Weights of a small transformer language model: 14 layers, MLP 704 SwiGLU.
MLP neurons of a small language model. Each row is named by its layer, matrix (gate and up: input weights) and neuron, and shows model dimensions 0-255. Each number is 128 + 24 x the weight over its row's rms, rounded and kept within 0 to 255. Numbers have three digits each. A neuron's up and down rows have the sign that makes its largest values positive.
After each neuron's rows, "fires on" lists the tokens most often at its 100 highest values on Wikipedia text that the model never trained on; "fires after" lists the tokens most often just before its 100 highest values on Wikipedia text that the model never trained on. A number after a token or word is its count.

L4.gate448:142131140166081149113160116119133130146082138114110108126147157165115072159124131135143162125142122115064168069115113165114142173141091174148149141105081107174091143064150112146090115124154084139105126085123153121119179147115102179114087120112095140077151127144079106105125117102150141124114127157116119168124142118159134104141167115123118162134145148121121147100134103127122134114150136108157150146136138106096065106122119127114117086123143137118127102129149130088113102100130093148130095169134114112097133127127119136098091119147111118182168138099126109105104108131167155124172132090156126135106123132131119100098108096107123089142129123142098142115130124144161109149117132091135111119138102098105114130086112085153151143123108121147105114113118120149132150151107095
L4.up448:124125142133180111092118118122147168140132137140164135122121102153112132130143174130155118158150116089117170120148108138149144128101131133099110086177116091188155137089148107138124129134144067125167061159103098112141132147076175138137122135130125120132115136155099092133144084150108131136079169140141145103103160124085182116111170131092085142102152151103134145153140152168129144130089135104114129109143127121113107187138119108136128146160097072100113163129135134133135121109147118122146095113142107123102085134089119128106142122152130092135156068138115123108111097120154137112115109135133113112151099153098157131130125121151117113105137155116122134134145136132130124164162107147107163111115150159143152142140122137137108116177122173142152115175115092109164142115140195
fires on: "us" 21, "z" 14, "t" 14, "ord" 12, "ly" 11, "r" 6
fires after: " " 32, "on" 17, "p" 8, "er" 7, "al" 5, "el" 4

L4.gate304:096122153173122160090148150108157115115120123098135167137151151152132124137134165115102113146208103109094141155118149111126157164133127112087102096144125152133127088132106154140123156158126155118117137164099133160127149113102137070156099095074092120137147121118118103164142112121126160190142106140124177157142149173156136142143177125083113131095101142173119108122143112168126146121177152130125102122148078101128161116152147107158112134114151145135121126142122132109094125163112133117137154125116118120142115137136135121151097115090139107099136105146101100119091126158114145110124133120115156159115127110111098122169093089105154124143157148119105132095163135130108116172110109130133167111103138138136110162138142172186091093080111089103117125145176117149106118101146124
L4.up304:171126105135093149089124136149143133131124115116107150104162117112141173072123155125157138127114138125120129138073158085108142138127127114107158132133131127142150144143118116152150116116133124165116132176115139142157142111116162119110116114117127100144135147099105168107169143111109100135132128118067146168136147108151128126123121130144090166121139110135121136097160088114115092113120154126074157139114159110085137153158135154145147141067124151100109131133126109094108143148086113130115101072131151113094113105135186127159079150091126115120138114155120108163132139127096103109117108045166103106091145180127147108102176112122118103124119155129144118133122184173175138109143148139116134077146151165160095125107125110158078128138140140130126130158114127133158136096139087
fires on: "ct" 19, "ent" 10, "if" 9, "or" 8, "er" 8
fires after: "at" 18, "le" 18, " " 11, "id" 10, "t" 8, "art" 7

L7.gate471:132168148111096173154121127102126124118122137134147091151119145104104078121157152111101096092187063133159129086117119144141112189113147163153138153111161104129117123106108141107132144139125149098094152155116095128135167097083134117134111105092078114094131135129161146146140121095167132139129108137135101144124154147102140119149117104115094119089154141094121114077066125118134125109158176080106113113120139129150096136150089144143110120176136168140118139183124091100152136154114096115131131134118098124115165154101133117082145140083127162142109125159080148165092141098107108131142107170146121117141109087129146118125134139145121162124078154122126154141116115126127131145091123121129144156146120149138111129122097120130080137174108136098117105145142118138156103151175128
L7.up471:165131118117149147104158100135129104109125127083170101141094154132150117118139126172108136142102117125112125102108092135132135144168180100119110148150161154149093117087133118109140086097130138130127157150143061115129129139144123158114082138127094098113110138115137130141160149103130118106088154077127123104135112117123115091137131108104107174113127142100148097122092169127148166129155128152131113100135154147078121126163110144109097116149107147110160145159101146135149159159137101109166093123131119156101102117102101098159123088113130137106115089143117133166127152129120126139155152100103113097128151138076143091120144135125102149118113134111095156114135106125110090161125117127098122162108175175148150158110052119116089146118074140145100114140148143154135156158086186
fires on: "ir" 17, "ur" 14, "on" 14, "n" 10, "y" 6
fires after: " f" 22, "ur" 18, " n" 15

L4.gate277:066119129135150132104150104094138179110093131100103141144139161142143149144110125122088161122107131116099111118142110159151140113073087152107147164123174161081110164097132098143156174115155124121148130129179147123090117081152191111144099133113119155127154104158136177116159124115130121153122103125142149135135161152131107143123169158120090125087149103143127146125129123136156110121170160132137122098110123100129117115085145133161107108100141130157118131115118111106172086102140143122105190123135132138140121115145115120109068119128139119128164139145154112118143133121122128098118134141152101083116158151109152078116118138126151124146117113185125129171083125179095149097135115146146105133119101120151089114124147114135116097151125128076168117115092122125115146115099185
L4.up277:109149088145159138112112146094155125114090135089117112143151139102142162130086107094161155077151139122130104122116128128108143170152111170079070156112151116136112084091157126107102119144164158165151095136144125132161141103091142143116130155133129132140100163150148134118139149134130112118081154106134139161172108106159126160102130127108120173128110128131110207130131116107189122132120160133135134123176149120118133147151109152182092115127083111110093166095127122102146136129148104151091118139127156152105125112130142169149125152156122165094155125147164123110107148162140068141153129139123110125143122126117155080122132159098132112148119119142114115155097155135106183144137130136175125114102132146153110117121135088091107114137128131162145150107119091112175145099112103
fires on: "w" 17, "er" 12, "ri" 8, "ain" 8, "if" 8
fires after: "t" 47, "id" 16, " t" 16, " T" 5, "on" 4

L3.gate165:123152115109147120126145142166115100085122127104114143147147107168107120142164151129116100095136109159135126103124158141122125112096104155122118111089155118144091149138133125114154162121109150116115142123136099122116136126108137086147154132151113179173148129113148115094089100093114175096140111083146153128127148143107085118076107069133207091115118142111149144138128131156102109119166145112098130150127120135173145134174124129142156133179112141149140131125101132136155090134136107120132077136118114125097096142126136096108129150123158143129123104146099110107135144178100091078124110141143147078113147120062115120135161144068146118117101137145109133085112161120148129148087177122114156134149111179100123135133118117138156103145120144088135140145136164115101085125181114
L3.up165:147155100114152093083131110122101120098116101131115098160122140127136147141148200117134138174159117160112139118138168116152111089135161138132152117118143122116168133124122113123136135118108136122134117161117145154129101127132131077129185152125108151169098124131108148142122155092192174123148129124147131117092090124148070087132097112100141121191126110133153114082147133138139140112159126119178130132114160184140158152133082148136109163167120106141142134133124136097148132124116093103161081126137165171109108129140103127163138108133122172131131168118130129152120123131114125098128127142116131113119101129134117119145159103090132123172084183128093147136166159152168134144116158087105137095087111151076122121098100151121160135108150116122112149140069091141142128130134119
fires on: "on" 30, "y" 21, "el" 14, "ur" 12, "S" 8, "ort" 6
fires after: " M" 46, "h" 17, "a" 8, "M" 6, " K" 4, " Ch" 4

L3.gate70:138168119159143165111128171113165089142152130107130124143136166115063128132110134149127080139138165147154133095125161152150095124140118139117136126165114111109142126139155110152114144103169169126157124115136141154090128102104126161140089139113086076166150123110164112164134134103132130129100150140129116128157131106169058132102167123150105098103108120132142163132131143142112138125129142129127128177135130117130143176144132101151114115136133130137086114127154093167119127115132105160145126147141158108126127111159120082108099118132083136184164148080159113124080164130084108141131117136151128121174138098126167162153135165112099122152110136119099120147146085089141110093110151174111105185129119150110131173086103163115128115148124136117175134123143083129122128160122142
L3.up70:107102107134118145095105123136116094149130121139139097093151128159121101137142109131106181101108160138150079157116177177094129167097118169104117086147156121146153133111118146153158158131123155144129142119146161115120077130094156132123125158127169110135139129100161130123136151125148117134107103111148150157100151107164094129079123126136112136117119128116089119124118071132105174124170098140108148101136145138140119132133114145133159127139128143136146129113113123151119143103154072126107132131106120155155193113101177124149118132096133099125109137097146110102156187174167102169125116092173115068165126104181123131145128140117128131131121110086140129115094118121116159104135123143140130150140129126119163109103071154125110114185116093111102163110177148125105147142135171
fires on: "am" 27, "ut" 24, "y" 15, "im" 11, "k" 7
fires after: " T" 34, " b" 23, " S" 10, " s" 7, " R" 7, " as" 6

L8.gate702:168144125137103137156152129090153143169128142104132138117105138132114107111107138079076121126181176119131094163124090122141113190091126139113140143127109097150167209132120121093146101112116103120122115139085120167106122106123082139147107174152108136097111091154115109114160126154108091113141098135118106141125174131126137144144134087127132119125143105103136124106144133116098139135168161109156111150151161129115150121112124132093124115107147092092093140155100104171138101122131125163115126123109120142157092180166162106135113141166129151144127081129117122094110118125096191136167113128117119113118169141151139133145113114073121138140128092156101118134146108128094143155187099091108107111121140120116117158122167090121119146169123133118108088092108122137143162111147133
L8.up702:163136126156084153091129117112182117123130123093122118156121127181120107145088133099089135109128135120147122135128113107113145122146139138134124100079166074114081135120095109156110109082142124116114118185070136109113136098152133131130130123137094120160125101156131088116158142137144119109052139144083104051155111141142145114104151109135085125149145139115103145131153151154132126182117154130157144119089132144130084102089140130107104141134121059112163096128135149111084124111133086116111146125111139113129131153130121127140161114172163129093124113110140145139130107152107126106149132111105119145132170112132121093151104110143166152104161109090121145159145150140144102121121096134089095115077159131138116123137076109116164121136117091153130143146145089089130141129152130
fires on: "ly" 47, "er" 11, "y" 8, "ow" 8, "so" 6, "s" 6
fires after: "al" 15, "at" 10, "ent" 9, "el" 8, "p" 7, "ar" 6

L7.gate373:132140145132114073121167154133109139099126153185131157113137135078062129123092137108125117091176147142175109149124157100095133139125169116124137159147119108120162136115137100131109153173155110090116123124121108149142148168130093137101158120129107156147120107132147127169181137089197127123165172116116136144129139102128100126129141147137127129104105144122176143157126105116157173115131126110105099137125139129161126110128143126131150150131129120155144130180091091081126131099152134130138114169100105129130116145090098129162162141099092144112127156128137140124132081068102138149103096121119130153152130101146101107118121088145088101122159128143132138087136092103128127121138147111121109162085090115112122140138105111096126137156139124156071104144143076128110114156127072
L7.up373:131177141120128076093085114130140126119111128133133122135089138122120134137150123124135135099147140162126166129164122114147117143105111141155116103115177121106135108104102177154145101153131175127131118128140140100121150144087111125170145120115128117145148116200108128091079103119115104128110129141137128070133148102136107160136145103153131091155108115106189155109115165151098084135129121150159106139152141102149148179124146121104124161147126102118107128110134114110158104150139147107149076176123137129117096143073095146176123137119073140178136121120147122107121145100072140128086096083073124117115105147102113141126142134167100130145112127162144121132097146117148187147094129140112109165133138079140128088144107122080146115138084121132120150113150101135119134137101138
fires on: "al" 13, "im" 10, "el" 9, "ing" 9, "er" 9, "at" 8
fires after: "l" 17, "g" 14, " pl" 10, "e" 9, "o" 8, "n" 6

L4.gate165:131144121124124169113109114119122132104163149125147110143138092095162161162059108118102119153150146121083132139117090158127093148139141112125149137085123140114105167185144082146103180122122137120152128129105058112137125112152106131102150132151126139094152156151114133140128120125164110134111159106138108154127143170135096119146110128129097133107157107095127116096133168121169129130126154112140171115139114165162158169149104173151131080151108122155153077083159152122106121109127137109128137096145083077116146109142111094086099133111125167116070151151135132137127132116166105168110151118190111140121138131122116149121113093119104108180133133157141124168129098119112108134117135156138177127155118129112128110080145120123122135149163110144146095128085133144172145114110139
L4.up165:137167140118147155116093119131106099156129134085116150143178113140173129158125149120119112104136171149089110142102086099117109110158161112091095130132132128092140117144141115130136126087140069142103093060110105125109140149166096106079116172132138101123167158121127120138167098142149120137141101131115128157119145155124139114114129066115144157117137165145131131115111154108140157146143135143135178125136148108170122156165100130127145119140127155132140144134132113121132157105103122111110129064110154066138146109098173116128161124124146113095151154133103149104094094120148145123175107146127101142095140165109127100122132124172083111109109117103109112153139074130128137113121161117073175081114113155161113142139140141131136104115155112124089109112161146107116110078123156
fires on: "ort" 25, "ear" 22, "ar" 10, "as" 8, "s" 7, "est" 7
fires after: " P" 20, " n" 15, " e" 14, " N" 5, "as" 5, " W" 5

L8.gate352:119151114129139147118104143138119149139133139178077133138102087085127115149123142159069177127110136127109147107090156168135125130081123161113157157141133154161108143157133129119132121138192168171144120119131112135116136149138143153112100113113095166080137133153088124103125139118138100152119130136165094151098216141117110104136140126100168139077163076103112114125097115147099160098170078103122132147119146135144172120137095126123118096136138149150081155101093091135160071116126097147111111142123117100118140139075128146108135142143159141141121083124145154164154158152123124089125151120150155172106129116129117116153131108139160118147124114147137118150115142132160132128144140155133138083112137157147173146154129132168120127134115150129122165168115117094148113118126117
L8.up352:139091156127077113118121130131121121117117104102152144139123149112134146133117108088132136088107099114098100127117131144134127196135081081128146123153188135141138131101125100108070137116145122154101139114124107155116101141104131144116090133098063105114107098142081135121104132097150134114117109129151163133121082095131120138178140134148135144088101164135108148105138093153129120107147143148089107123165111100127128116122113111116139112140127149111113123128131185126181119115129123100147111124132111148073150158155139125132101135135106105139170140138148136094108113120118111109157156152127115138081149169121173168137113115118129114171120114107083147073135144139095119113109129123186142142164146113143109138093100139105130074131081075160141082131116126081117177095135152
fires on: "y" 62, "or" 9, "ar" 9, "am" 5, "on" 4
fires after: " " 42, "r" 12, "art" 12, "-" 9, "on" 9, " n" 6

L7.gate537:105109100132122133155082155069095141094129149115146109140100113151137126172121098158146183114142126160126115145148155078107130129150108136108109090111164127136131115139132103117156088142126082090139161132113115088117119124123163175137110141142118127164129100138126123122127168091092130158102108155123151151121155145139135153123108104124136126145132113085131147127083136164146159157173099132125102124134120084095143081142137120156079089106117114130098125109130131136158130116120141140142116135148130157154148134108130089096130147137098120156097124179133140152112128080137100138122131097114121145089148150099117101133157147129156133158109103075175161166125100132131112135125122138127140142121086089120152102094152164157160127129084165105149116123196127148123094147158201
L7.up537:175148103126136151145128140078075133149137134116131136076131137083155135150101145086115118119128131140135116151118112119118187121145089156106083142116098091132114098111112131160100103143111135145142111167125118138161104163112130154111085159118087108109136130099126149138121136155141086158117128089132144132132139115077107124093112102156126123167139096107129101070136142139131144146087081150103151133126141133101114143138093116095114114138107130113104114152123109158133126127135144076121149156131118146104111096126154101118123138155092127165125133099145138147099123114110131122130146079117168166139177165140179139144156085101070113158129110120143131146152138118138136072110079142133152096140108137106127135132159139097163165077122091148110156113103082134168118134139080
fires on: "b" 21, "her" 15, "v" 15, "ter" 14, "os" 12, "or" 6
fires after: "er" 25, "t" 13, "l" 11, "as" 7

L5.gate389:131118142116102115135138096144112094145135119116118129131105087133146124154128125148115108136140102115170158122109113104096091152141100150111057164098121099155126131089118130149131100131131094116120089140116134105101088118090155162134068174126135142073137114118096182165199119175088140102123134172085111112155142124113159153120135128158106112156067118135153138156127159114143185145112116165090104130112127102135129137166149162141109167130110148064154107098115145125134151153113141075106149152129128166159128116145126145098169098100109097115096107131127151129111122109125123143109125097118125132157127120117082147148081111100102159138124127154130103095146150150100106122160171122138150143130126126125121131124149149143169128167096154143137148127145119149128145131124092
L5.up389:125156090141132131153148132112117126079131178139110113098124084135119131179158126138121111136115111170150115150122142124104085141130129165113116140132102091177124122107133203091165119113168108140129105153131136132104151105164171137157098133087176078101079111130120173153134113148123124143116103141147107118146145137137131118125139125129061115133113133122118165094139110177153155096093145139128134087132096147120125121133137110117114120143149112134133151104128152119135147138173130136144125160137112092114162160158113101101117156145157098122127076155137146150113135101127122138177110141130117122086156129142063140127112126144095138095102140111145097152124120092116151138147137088096111115099110104072126183183149112121118139165080109136109090131101132136157148098122115
fires on: "ed" 36, "il" 34, "n" 8, "." 8
fires after: "u" 34, "p" 17, "i" 16, "ur" 8, " " 4, "ep" 4

L7.gate344:072133117155120087152114142104134115144118111125131135139175124121098115126159152148135142128122111170171134132099165119124088101168128128115053142107138101158126124124103117134158136103200100097138112097147166109107167152167115115137130158120129122159143139128145075102140128108139168148140165158130109153120114108133089125122124139148122058099140123134144142132131099100131153138132158125120118129131159170125152107124127109109112213115150087147162147120113121153062134147148180141141107172177112073147094118124141127125142135170152127141133106128164118160142134160143122134113153117165107129130131106124119161135146104128114118142116095110121099125162103138183081127147129120126112093111106093137120134110162116119107143131117158117142126066149117113128131098144168
L7.up344:105120150107082084116150132106118097120159091135129130157086109118106114105132106142117161116157150100142141166107085171133118142115125101137170147127120115173146086108123163133145143146114133163101147101079148131138151118108113119133112130077124115125090144121143138088139120112121122198104077129131102128115111118157080193098144099185130105094146117094102120102143132114133134132074152152088128109119136079139145138107098081159083155169099137151114142097081139152127156111137123182112154144129089121136143097125156134175119139134113115134159164109161117124116144119115119111123140127154149146148112120148137113114150122178109147122154129132135116116131109151164126146113141099119079143124122137125114103096098182118113121109116151137158130124112115146116130157124205
fires on: "y" 37, "et" 20, "o" 14, "ow" 6, "ed" 6, "ound" 5
fires after: " s" 39, " to" 15, " S" 14, "h" 4, " T" 4

L5.gate357:119137144123135098141161117162138141112138149156114076144085111073117131151142139147168113119087113154119108124174159087114122145128107114053144107111138095137185170102085138155123090135098109127164102188107094118122158100164115099134146103153108075165117123142120139165163103139162145133153104115085137157106113134101119161109132156115131126131123097078111106150120167091104135120112151176130131135115116127132113076095125116129144141120131109119135111130122147106152127104137139161146146134113083128157123135116134093124113124121143132158135158138123136135124099105101111157108141151164117115119157165118106107154111121122138141103093102112091093139095118136116177181128136177124125149120169132102104180125177095142144095135145118129157151104074142110143128109127112
L5.up357:157096138142176112120077109152174117099153155145106140115119152104160092155138164164142137128146148141125137106174147094127113158130128133137103157115111104173117162114137099129125139133170158147162132151133133136156119124112123153107177119123119144138119135128093109137171148140127135135104120167109117123092120132111116134082118141167116132143095122137129079164169107185172158124119165160123132136158094137100075095134100124111174117146146139105127141171142071132155142151138126124135132141102110082114114117110161113126117127113160134170099123140120151117124142152113104145109083177137053124133126109154096106175122166127138109137156162125107132137138155108111098136105131170110132150131093128112128132128123093146107129154083128114191120066107136113178138107122115
fires on: "se" 21, "ame" 14, "st" 11, "ant" 10, "." 9
fires after: " the" 13, " s" 11, "ir" 11, "S" 8, " The" 7

L8.gate189:193164187149129158143123116105110143114133118125119113124131142143093136114127139166118086128126112143185115111117128132120106109149087142129101101119118092109131133157140167153140124101109169100114105112123090092120128154134108113135116189184107134117136132132100176135111167163077142122115125151149126098128111099111136158098133166156110105177129155105143146132135165096125117150103140155132119133155131091144110094105113131096147132142120159153095141149106130123094122151062115072121136146095180164092114127106116123119146099094136126127149108130067146090156136154137161113147142191100129088108140119134118113122138123152110113126142147159103139112133132150120100175157131135106085180094133104125105175133134133090165127164109112130115148108097129121139153112122111
L8.up189:131099145089195144159136129115154111130063102129155140144150082103117131123096135150127126107158101143120115122112134156083089140121126149098118096099164147135072148129131124159110120106109136151109155099160128124114123149126137137133157101121125117133149119104111102139127103152090136145118138137106144100137139117107142138111125133080118131161134161114130120124127126122146123095117172100160101117141073095121125122124105107172132118130147145162109135137123142162106131153105132147133127142140118170072144150133093133171158134181117111131169112105130079183099127107123180136139174164124112097119152184123166113131127135089125162121138130153107126114153175139168131148098098098105115142107102158154082128113160098144179113098124116124155151113072116172105142123160174
fires on: " of" 24, "se" 15, "s" 13, "h" 8, " with" 8, "ent" 7
fires after: "ou" 13, " the" 13, "s" 11, "er" 8, "t" 6, "ot" 6

L9.gate671:138137119150093126118154121096147141133101117141115099150151077110132150156104123132169165106117124138132125117132145112127063142139107162131125106126131147091112125138072129147138146091066087116139118135121151150143156145132165161155164144129121131162176110130103075141116113132072128164140120137083142144114167176124131123164131128120134129123172085140126121106143181130153107122121133137112127146135061162119092124100118080128128126119125117095141106124101139159141108151114118127105096140085132148123137128106132156121097123096114109088139178153152133163094145156154128132128164128115143149073175147103157156145148120117139152167135127172121153161158111154149129160127108137161146126152106174130116095085123139161145120166110145169124147139139150098147163084167150
L9.up671:137142128129124198148128183140121140138137094095125128156140112166145120163108126097124127101132148136155104134136141109174118130130125103135128128096109078103141152138129118134103098112121114086146141142155163119149071179103121135125143099093110126146136123149106123109119117158139148116133115119090121160113157140135116112179151139128132106116158119138115080132108123153158092067157103143146094164176103147146111137141121114123160098133065168133162167160114154165108168090098128118125073128127167149100084115115128092114133128132109173107105138157119139118187098102114167128130165143105139143108125161140106159129136102109119153158082127107133126101152088147107106090121094119129072125130133136103148096120156127147139113106170134143139106111145158110121118175147101
fires on: "ter" 23, "her" 16, "ch" 15, "ar" 9, "he" 7, "z" 4
fires after: "e" 16, "t" 13, "as" 12, "es" 9, "ort" 5

L4.gate566:122125168172081151147146142177084128115142102151163149110136133100109155115123113139101142082134137110126155145121108141074083132106145134123127077120097107127096119153100123102107100101112144151141083174121179128094136116100135162149129126137103097122113144180118156112105145133123133127156149143122123165123125161136146151139124107146116145104122097127116185129151095158121140124142132169116107144106114138149138100167150158173086146191158098138143126116132119099141143079086095169133132120101114145148158090077161133151094161138100152178145142132124127172166114167148112142154109098125121165097126080149122144142148116094128109110106134126109103094139132134148113130122123149126128117093147138120111131171091165150152142132156164094151125150131108149143142126168150
L4.up566:125135104153161137121142147120153079140138126137100112101131113114158137120105180100091107126139130084132157144098153131153114133150121107139112114066100122134148132143119100141157131114110133113131110119095154145163065152112118128110141106149131137133110160142118126120153085132141145134140128094108159114121139170103107160123148185094092127193120114124122088071138157118106127150137101147154112124135178110109123104147135148121148147141175118156111139122095152086136115167063118158149105119122116164145131126099121139142176134119128159108105126134101116172137137142145113142116131143139111142112098169120100108141109176129137100147111100168122143131182149144109117042118131170088129112136092141153111122094131148076129141176127167107159115097128125133114133141154084
fires on: "l" 57, "at" 23, "le" 8, "us" 5, "c" 5
fires after: " C" 34, " K" 13, "ub" 12, "r" 6

L5.gate583:133113119170076137127152083118081126113145118090135125133123121126124110123156114117129143118132100127084109151119133102132140146098142138084133178115104135101170158159101164140121148180105109141129083126133143143121141121172148082191081137103146111128170123112119159090171152147094137094117154161072139130133119169148131118104112107165110158137109138116085110137150163120165167143147129143115130096109134117105157154113103126132092167128123148138123174140118145079132134119092143086145112162097165167136113131112105079103135146156146122130147054149138116114068129104111143167136110134139096156108099119091147139130116111104091118114150125142121139123119116088100109132161148123139159149118112084119107120145109123118116150135091135146140147118113160109103138080144140
L5.up583:137111112102119138083149139160169163095117110115122073097119146115066138139136142178119108105114114086178164126131109147091101174151128133158161118134066156155113129145116117125125100152133153079118132187143122118201156129118162149142127165137148074147110122102103142143101122138131182097102181141089134133143125139144126153137122143151116136141176157104152089168131128127154101137139097148122106142103119127113108147113148191131149170091125093123163127123118129128126118117139186136113144165144121163102112136116116143142103137110149156139129144149157106122113129083114142132130092121120140143151157139142136106112140112105164086161128162129137105152132177081140129130108143122140155104154105113142179157118121135122138172134131109134088129122127143123117130097156139
fires on: "ur" 32, "ver" 25, "ing" 16, "n" 8, "k" 8, "ed" 4
fires after: " e" 13, " d" 13, " D" 11, "ur" 10, "oc" 8, " " 8

L4.gate70:119093131139107146112137173132128153164120149133111126066095123130124126151106119114133099084151138120147076130115128140147118144113140129111112119114163106086123110101131179173157159169102157118123119122091066129112119131126130097158100134073126146148167158096155131130136129111126159085132174101108171134110142109115121082114141159098129138101116111140110099106081147123125115097082122122116140133150113119142128135109096126135124100127141128116126143161119094154157109081142124126128116141146161119109096104105159121171104121155124165140127140125057155128162141141137060163100138164116136127130098154108105141103121128142080123131113129094158071118114143117166116127121153138107116145094123155087131117158105126125103188114108057131102160125112145102142139113129163
L4.up70:114141173136125106124178121157157125173117116100118095126129147089152116127119169112116171124117133136137087129090153138156133123156110090135130134162126128120170189150153133081117147091139170104123111151096105122130115096139155101073108126113169129112146155121148131156140095139122126125147141104106108128101097115133164118065169126130132125144144141101118115080130113101200132124130124161126151134132080156127147128174139174146104101159132140183119124115150124109184134121133098147154123125108173154156126140154077122138129139151128170119095146137180110103116134121115119113133134135117120134108145142151126113105141109104105109096102142096149104118142177104137120098079130126102143148081108161114124149107154143160138147090096131122117156144112153118137156092135191
fires on: "en" 29, "an" 21, "os" 8, "n" 8, "." 6
fires after: " H" 26, " D" 25, " R" 12, "f" 6, " E" 6, " St" 4

L9.gate406:129128133115149145116173153164132148138087139125152148122136130150119118079138105081096084107162130153144110105145131150127053092092158120132154112133130131110127133141154133140143150158147110101075147164125098118133143124097139110114108153086146088132116112161127138120154113113164130121116132107129175136144117172092132129100105138142130155091137151121140108140119120139104128146141111127160164110144169122108173087123138122148160127148157171157082164106132157196090112158108101102108113117125119126147122140146117107098101166122125132117062131158119113147105135161136108103128127180135098126129135135109125067141145139138140123113108115129097165126097168123082105132087113153048115127075122119100147085114136116165123085123127133131152154096152126130127117140103137
L9.up406:100126149120125179106119139116131127136121145157112097125123122123137095115158125113140112105133167140116090102124135120112141088159111138099161145099149133152136098173136122134104139139092137133130159157094144109159097113120135116122137121089122125119140147095066127128110144119116162072116108134108156163153112098117090089106111170137130149079136137121134121130137106135131157108081084098130116092109176156114155135116082114166107092149132126128129085162087158157120099134111112094123071069115143121181141081133141073097140149113130150132127139113083114115117132115143110121157094150133171132072145159124116146110133107150131077156103137136100146102164168074106112121118135126090101119121140125125166142135130146102121124098157104102182132142135139116110123150076114
fires on: "le" 17, "ore" 16, "ter" 16, "ell" 12, " and" 7
fires after: "f" 32, "i" 17, " w" 12

L3.gate217:134169108106073125151131128119128126135152133098137126144122131107129154178129161160128094102132142133155136088112125128150178119085136149094154134127130084114089086167128141117127155097109155124105091154134144162113135122140161163159160108138102094125131161139120132122143101095137155124177127118120145124116120134160133107148147124176135113161119116137101209109146127117131134134134130081099137130109117124104175109156119157114132113131194118139115127063118135134101135081146142172125170135116121114141131133106128099137131161121144138137114162090160130140147158097166095111117087141088083130097113149156123154155103172121098124167107131135090197125112156106098106113117137134120112118154107116105141162127126114155086112123120101152115133124108136210128119138145127
L3.up217:107161112151129091120113163125138161117151114122149137087082160142105118157169131113164126151142179154109123082127142114088147127155081144112176110129121099118091094146132106156149142135123110131101084116123155106126134153158110135169120107125138091163163121104159152124132103108118137149148172147096120160127143128098146120137141118166122138158116150138076126119134151124107140160114085111152139156144097111106139106148119124166148130176126181157111098136139135144106152092074076112159112108100161125163084158107146110175180128158120091125102115124101143150131084134143096145146101160085117158113090131144113121141131146143114101133144148128142177112142114157119080168160115165145118108118098163115113125136117139081104118160114133107143132095145131150117109141131150
fires on: "le" 31, "nd" 21, "and" 12, "ant" 9, "at" 8, "al" 7
fires after: " A" 38, " S" 16, "r" 15, "A" 7, "y" 7

L5.gate675:120121176090129163143168162132086114184118110129176128106154139088146135130154097148123136129127197118103090104109158110144083126106101172152121124139145110110143157149143130122169134159178109137123117082086148103178131148120140121139086137138111119154163131133133133123134121119150114125120124116117135112116128170138140107110123149090140159110161108093144132133104111100111127122114102132119155172082118126145113161097124133157157148135132161130089114153140152133119097066133102147100138119125126163123141150097110126155122124194129116137130131155125194132129105117114154123137145098135138149150107183104138108107123177106127105173121093148086175179106112113146196113112152146130148116108138150127152136116131147118163156114150125171117134148128102169131119164124127
L5.up675:116147138167156138144117155168095127143110092130131132124090115091127085137112161141103125148109122153158138160174191139152136099138120076127179137139140125114170096134103116134132102140091157096143108118105127112150137127175143143103089089121172129143137139128140117156130156097141127096159130102147133108104105114155124115103102159125133134118139125111135119126107127138103121121154106147098123125098152111146148115128112121128154090145138145135145178102129185127128101128108140135102157153130156145152105086104105119161091114147089149169095144149145128134116087165103121132130136088172142168180135104137117059149125115144088097120154114100157155157117155163111122121095144120175159139087100142101114164108165139132115125105162172135100093168099151102107128117112099
fires on: "7" 25, "u" 13, "os" 11, "n" 6
fires after: " 1" 25, " M" 13, "1" 12, " J" 12, " E" 6, " R" 5

L8.gate462:194136120129178077093138132148155129099118141127117146115102120141119114123136151118109160159142149126103121122142143098159126130134138146096078179085124149149125146122153183137141123134104178076117140119118162113096139153143128175111144151165110138138116129159140144114112146167112087146095136109158102148116144119119154134112128154149158151156163094153146123075101129164134121151100112141129130110099125137113131144129159091124091101134128108125086110113143093152087158099107150123154143135179210091129115114128119143142118148132154163125113162151122090109126172089098143117173160128122146143074106127133134121114134119161158119110127129138120128130081132087169153132136113104104127124095185119121126128169156129148153164144140085129101153128115137110161165133126097
L8.up462:105147152163143131102100127127142132154123100087101162136143119126118140153186164103145175144113147136155132152143142183122120153136134140122087135148107141139117125117118092111133110125114138156162104184079108132138111149187161114090132142159138171134087163155126159120093147131107108124143079138083153150113145097125143148114133142163154108143146147167148118101118077139147153122131118085126113120108134113128112120121157112116170107155156113136136050143105180122125084110119132155156136148125141126133136089144093082124131106146102121135088154119132132093089155106141152165131161157140165130097173105093124109104123097175114096159110121158133135114146091128115121111153150151093120122137114104115093114158088091116150114092148144129126143154162156113120127109147104
fires on: "00" 31, "un" 13, "in" 8, "ig" 5, "t" 5
fires after: "," 28, "m" 23, " M" 7, "f" 6, "ed" 4